config.toml
n_head = 2
rope_fraction = 0.25
attn_scale = 0.0884
parallel_block = true
init_std_qkv = 0.0457
init_std_o = 0.0
optimizer = "muon_variant"
lr = 0.0142
beta1 = 0.95
lr_head = 0.00561
grad_clip = 0.5
warmup_steps = 200
decay_fraction = 1.0
doc_mask = true
steps = 4911
MLP neurons of a small language model. Each row is named by its layer, matrix (up: input weights) and neuron, and shows model dimensions 96-223. Each number is 128 + 32 x the weight over its row's rms, rounded and kept within 0 to 255. Numbers have three digits each.
After each neuron's rows, "fires after" lists the tokens most often just before its 100 highest values on Wikipedia text that the model never trained on.

L3.up104:173131106141153126102137120178157170149134117090155106150107116129167119085150091135105125169143143109175131134198163057101088129149118109118134078148138077133103151108156136109064118079161108164165101088128073087139123125124070138141167155144201116108131165174171185169133107114169149110158062154103172115113135175129146126147116197094082128108116160099157126106155134112110098152123
fires after: " was", " is", " as", " became", " the", " be"

L3.up646:151105137175155121112096099176142152195104100132161139162124117084110111135053113128147159142132103166129102130186087097101150089171145173119180118129164154107089132170182113145107167113126190080057109149135145171212120140121167126111137105154177128106134115044092062163066086123162152135179085162147132130148145136183116136105137150109151142148153114084174085163151050149162099133167
fires after: " the", "20", " his", " a", " its"

L3.up962:098141166135148074126130097159124087142108157146125096125128174151119156137159106115165096121195139115125150124150112135114170132115171141145151124132123157103138134149053089101140141125106117112106162193188094182155135091147156143196099190145118104172104162176126133102086111166098121126122161121117086149145124112114137141096098143048125113162195178111085129131141120121107135147080
fires after: ",", " in", " S", " Ab", "ires", " Lar"

L3.up835:108173139145137151160147108118141089135091093123102068125165151135091121122177140167148092166127098175129174088093108101085150109137144138166090151159160127137107089170045098113128149146117201146145105154139116123170122187129135195175131114127135084128040108201131131070114095144106103143136150144105178059167129120142116069146133126118166134112112153120120112118110188114131129112057
fires after: ",", ".", " "

L3.up734:083115188115138196112138156133114098076135177104102094124135162177089115178153096138126072173071049126109117159119141125138113145159066091096139150154153052130172116164131078134155140091116152116157120139098133159121154157131126093147166124142134110119154116141189159114140088159095137052147080174090154125074154150119142095089079162135117188149104168199111171125072147092128076094106
fires after: " (", ")", ",", "."

L3.up788:113115131134134119108072138077132141085117120161160149093174114153136139092145117122173152137081126145032156087117110159158120069132111134108150160147147107141146101149044130127098162136082155133093104109167168187122177132158172134171064136161083098103118165134145131104107093112098113108106154113107130153123149157092113134167123049126133114108115115208137111179140157124045078146176
fires after: " in", "In", "20", " from", " ", "19"

L3.up422:161153145109132165095093170085097149141093174136129181080121112054199169173080085107155137089099112141147118135196143078088086125148150162124167119086098185187099109063126091133101125173165170160110176150183145100173192081150148133154146109145109186160157209173075132121130098120117132175136099145184123141131130141169197135098116090132077144119112118092142143105072092135088111174124
fires after: "20", "19", " a", "qu", "n"

L3.up448:135155183112094131114111156129194149125171177178173142145193120130153149157121141128118142098127156111119144147120110150145140094159097121117135086093144132112165174132049138111136134152088213176145130139138128132194180137116135109158134127116147153095126083107103144097121121100156085076065136131109155089184147119096128158147129114120165138138112164099093079110180167164100136081110
fires after: " in", " of", " to", " at", " St", ","

L3.up465:132095162108117080126103132142109165117075079143176051137055143080073099048142103121179171131168102137024146092102140099134124186138135104175188080143073126154099117119128142082065149159118127139052152122105120160126101147093109098128148117149130063123097143144128121197155113117126087162153112117151111156139115127142134117097114099142131089167147174122147192160077129116103117111151
fires after: " was", " C", ",", " is", " were", " are"

L3.up784:079121117126140128009112119101161103117130075173089110103130159099187135139084106094138156082080124146089152158127083113136125142090169144118114112128093167141150129126137178161137126091154108162165122158106176135106130096149136134110138106193106151136155148129124137166111180094147142115099106113131144085144091140129160150125122120166112132122112046127081070118115132112116130028110
fires after: "19", "-", "18", "20", " Ser"

L3.up804:084151141111138144099157088164124118126126079124113136048166149119100168153183157142218075125099137168166180112159132140130105181146073100128114128161098165166153119073059159124105129085145117171128099121172117095144135155062028125175165157173124107111123127106136127081138137112187136133106137153063154135050079165103087091102139092128122145148116105112116081150109149131163134111117
fires after: " ", "19"

L3.up221:088149154125100162119121110151101151154128066134170179091205206137132176143145124122134145145118160110171164130065132125101089129111121115151032086093135175103106118151111116081188203123103115161136113095172200142140114093107109136082119133106095111119134171113149148108156155126209133106117126091164124124153163136142101167100090096133119177168123129174136094154075096153135099146101
fires after: ".\n\n", ".", " The", " ===\n"

L3.up315:130154073095139141189095103170078148210157088144132162103079149115107086176126146149168153167124100134202117154119136100063077109142131144148138131085113134086130156212087082208111130078124108109119138141134159092143096086137131129071196143126157117113103199119118134138108086096172138142169136133143138109137150106168202178087134101153147146093164159110147112112164133100116131096178
fires after: " the", "20", "The", " a", "19", " The"

L3.up512:064138136116213104149130142128137119201171104121138107066146111132161132128149124147151052156131126164199122106111088144163088174179108132134084134189104066145104132116092104140164138137090158147178129053168144086139068103064139130176127096152139123147151152155144052117128104130166131164129083116135155123130166069107171149103116086193137092128125124100113122134095139175104137062070
fires after: "20", "19", "18", "utt", "mp"

L3.up627:139151156181106184163130137173192124090066099135094078059148163148084132134100161098183130154147099136101138102164190112054106119104156156128155169147148086166106094152102098145094147092079162105114120117136152122063104164131114147113115143110100102087118136163185149130196133104089148109089103110072151097181154197131146079098088166136140112142104158123087107100114191138132153154100
fires after: " ", ",", " −", " (", " +", " (−"

L3.up717:136187106099091121080110074084105092101164112115078085071148130160085145059093173160091121079152148195127156109168098076141078135095106098061131104154122099176106098093036091148130122122080127123126133127110103096140100115072192134121083084155181121161112076139088137156125152101131155131075102112095179165127114129149154150093100177130096165158105136105067143152127135177154142148133
fires after: "20", "19", "18", " fund"

L3.up450:104159076091122136139106050113134156073139091133111149108131076083188082167113081077151092100190148139100123112144177131114155137131145125098115101100177194100152152165106113172181118164123074187132199164056145151096177130098090190118124123113095159108126137168109175137061085111173131188151096203121113167086119161135100142127124133128131076128099145160115129159103173117131184133147
fires after: "–", "19", "20"

L3.up513:107138148128146108172101159108053115083122110138092167119166137119183112164113126076136084180118140130168186115128147157096108108136121119165039129101120106121132121201129096214075147120142147207152127183117134145143160085100121113098107198094147123189139094084143119126108109082096140134109150148121162143197123128096091095132111155147124125138127146166082199107108109131138144081118
fires after: ".", " but", ".\"", ".\n\n"

L3.up107:158158130118099154124167169190126141087156178118167065141144136148146168153156138112139132170147160107123173137156070099115119062169098095110108148069129138118109093191133109158146071123090132102086110154151203113172070116101103150113147118126142062138123110135113144079102144096145199095131121141125167105113137117100107126144130173168150085171184104168126147195069129125106166117148
fires after: " |", ".", ".\n\n", "-", "==\n"

L3.up531:112135153116109155160141090110112163080102098166144140158134110098107220088110135096163159129141155157185155119136104119142106113125105097095142103100181103125157171161118141140101206136172096094090143135149174135149133138133093156150147118105172129191113116193214150131129089117126125061136115103046157155112095112119135090102134142125176115151144156145110138150100151145157115106124
fires after: " ", " the"

L3.up858:088044071066099145075143070110165219089167162117168121138168075099112150173141126080084130126081143153147155122132090157103115129134152130122150147158151080144131186132099121125147184123122188077115134112167059105125104126117124145091162103132099098101143149143102107129110100090126123101073116115132132166095132161103094146119097179137155097060168164147131089105117175126112066087116
fires after: " ", " of", "19", "E", "°", "m"

L3.up896:110085108157155161109120187163138119113158133137104148067116170087125185152147125150126128100102135169142123138125141113093126106163095118094133157177157134158100124180165081130062108102076224159151128138113165108149099142152104142120141119117182083140090106114118150138125127123109118160152135159144135068156075158155112132117099157142138119130128110177091114164153141109196170128095
fires after: " ", "′", "°", " +"

L3.up527:156111195159136120107080106065096120151092147151129062121150146179160094123147069123094102133099116101099106119163160123100109137197101108114146117090085157063094079196145084130089155162156170124191136156097163111144158151047109117129131129124087128098153162092097142132156114120080137128151006126174145158136136121100094126135160183106098102123128155179108170104044163140130166169159
fires after: ".", "Wh", " Th"

L3.up767:132134141126108101146125121209117145175139155108118133148172084137199075112142104146147195135206151129166139164150140107098216108133145118115073138099137089189164096121081130150160119112098102124125181091102135138117110102114103092100196172131094084130133119025179137134094137141144138119114123150169167170113081153159141133154097085089109085135100102133101096143114137109114223073133
fires after: " \"", "==", "===", " (", "\n\n", ":\n\n"

L3.up720:153089115071135102131172129090142124141151142120160115160134132100127143170133067155147109104185164133188127104149140113112111165160156127092076045151114143096138156155180139114109146103136134065140127161139119105146116073148165098075183124152176089112173142145207078131114083101119198110165105108151119126139094113153139138117100133103131124102109119152177165096117153145182144109118
fires after: " a", " is", " was"

L3.up156:114172133114114124076139134074116143103117086127125111114127082119176153117099108144119098088119114119114129155149132152077154141079132132095123136138138143121158110128125128134107104133132129118112124156108110145150122085116159132126098067125086097101127072122094088026118094178148095184140135049114049166095122147067102105076129118095189089144089093139061109095108185146062204152114
fires after: "19", "18", "20", "In", " in"

L3.up702:080186131169122126171131166153111153168104119138160128120123093107169123088081101156134110124092110133194083116147170126101126116126187131084052142110114109136134137077124098179144225108177102115152109118082156105091189094087099095117206087129195149138174090134109148106121174159129062143149133169148140108152130119155100163091118129181171120108115110102104134197107134113111161126087
fires after: "19", "20", " the", " ", "The"

L3.up899:156140139083143151053163104076121147099067174113140133116135164114143168147065081131114131123104151199099188123133152205067128096121131111070055083147042143159130083085135083173118068167087101103153155129199131145114092096057135170140136165126116083078100103151148160119144136164155102191081189093138081115102117170163086107125138123146066120136157117101137111131078161116164101122089
fires after: "19", "18", "12"

L3.up119:086214082075146139127069168146125106127054148119141140140145097108172126104123097128081065121091104177113131145137132083120147111163124121106145117137171081159142082081090241116105107106123209156151118135088136132135101123100134093142128128159180140107176132085069137102183123069101125097128156170160180125136110134136142140124122110126180167104101182126145130087111101190138132142097
fires after: " in", "born", ",", "19", "\n"

L3.up254:146101120182103126137146063119122124171093109100151130103099076065115078146121118154125118088199123134152075118110135103153128157104128158146110167077151132139110117099087114148126109130172174156116141100132167110110168177167110118157139099109132099120136111165137177120120144151135145134123096153202175133139141088179134145105139118158140150135159089170095119129129126132165144110152
fires after: " the", " his", " their", " its"

L3.up103:113171171154151070065111108091190089137073163138138102116116104115126140152062169121106152086114113157116164092081132111073150077095172080135113108093107125107114100109093084163064086148128174110087128113121133152170110216125140162097173132176100142073128139121125069079114123165205149168131107094162106138100125132111084086121144110055131131127149176156135099120127126112115144145090
fires after: " ", " |", " (", "1", "19"

L3.up202:125132136059174112142130110112177148084216168139115119127139129223174130087162164128137086172061166107066117116138126092150131130132148084085063103122142084124116166084113120117144133102111160085146161118067178150079107084136107115127057118120133102112109128095064103095090107150164128104108126105149117125113126129129204081102104132101186160127139170150123088109104147158112155128129
fires after: " to", " would", " not"

L3.up314:100162165187198134090162184180150148077166162153103128122156131134110085117137105094160143123093168151153141106140117115091117113072118161123144206135087085100172118129088107118095128133123082117053105150180156143150130129105118136151147153105153158142079128170093119142106105185097203140138136078117128162135149172107154100054121142146099124141171082119114072125090172129113156087117
fires after: " ", " the", " (#", " ("

L3.up205:133141129164100114150119075160142179159133126170143161183136129096114159188061114119107134146089138140193156171196133112154111159113073121174116161088141110101090163139175133114111167131146135116159084149114186073108117165102153150116151137135170110089142163188134207125096076126143166120171131139232146117139120091126093165120080169121111142118154155088100141114161138090122087061115
fires after: " ", " the", " The"

L3.up963:139149158099150082102100099100121100157152153139124162096132182140133151120146150137171130156095122129097118076127121138110133128122154148119144212123105117129093073137131083100092130135142070094104141124146107134123110124090157129128098089132131142173163166078064117103156169132110177098187058126160139160112136115119138115130109148131135177062162115156152114139140123115074074073149
fires after: "20", "19"

L3.up216:156181094129158126102048116124116168143102106145147133122072170162130146074113129162216119124108215095174171143118121116133108096106133122118140150090119097128149106104102064110133147110155108156167142107143131131134142132083093132111114103085120109179094187117122103117141081088130168067117088142144092112099098094120179124145115130179140125124104154134087122151114108178091092100117
fires after: " the", "20", "The", " The", " median"

L3.up353:057120151174087125085099189121155178099137141133114136141122118142075156165119116128159098112123069175141114187125116163109148135072175131059168126132173095164191138145094136146180118173116127133083161160093106152173123148090182180185139098177120097125150117170122137099056112203108092105114138124115116115114049086112113127131066120066197135078184141150086110141124164093126103179135
fires after: "|", " of", " in", " from", " career"

L3.up250:124142125093108141156112126109106145070084099067178122150166166139123139089105141102144179102126157028113114137148162187148161119101105095128148097104144104133072126127148106127134093141097098106134087104097155130107130124110082120133152105144115193160093094075125093100096160163178096123106145095161137175149147086159115063125069109100168149161189079095080137152140144142181108137119
fires after: " (", "3", "-", " Chev", "2", " \""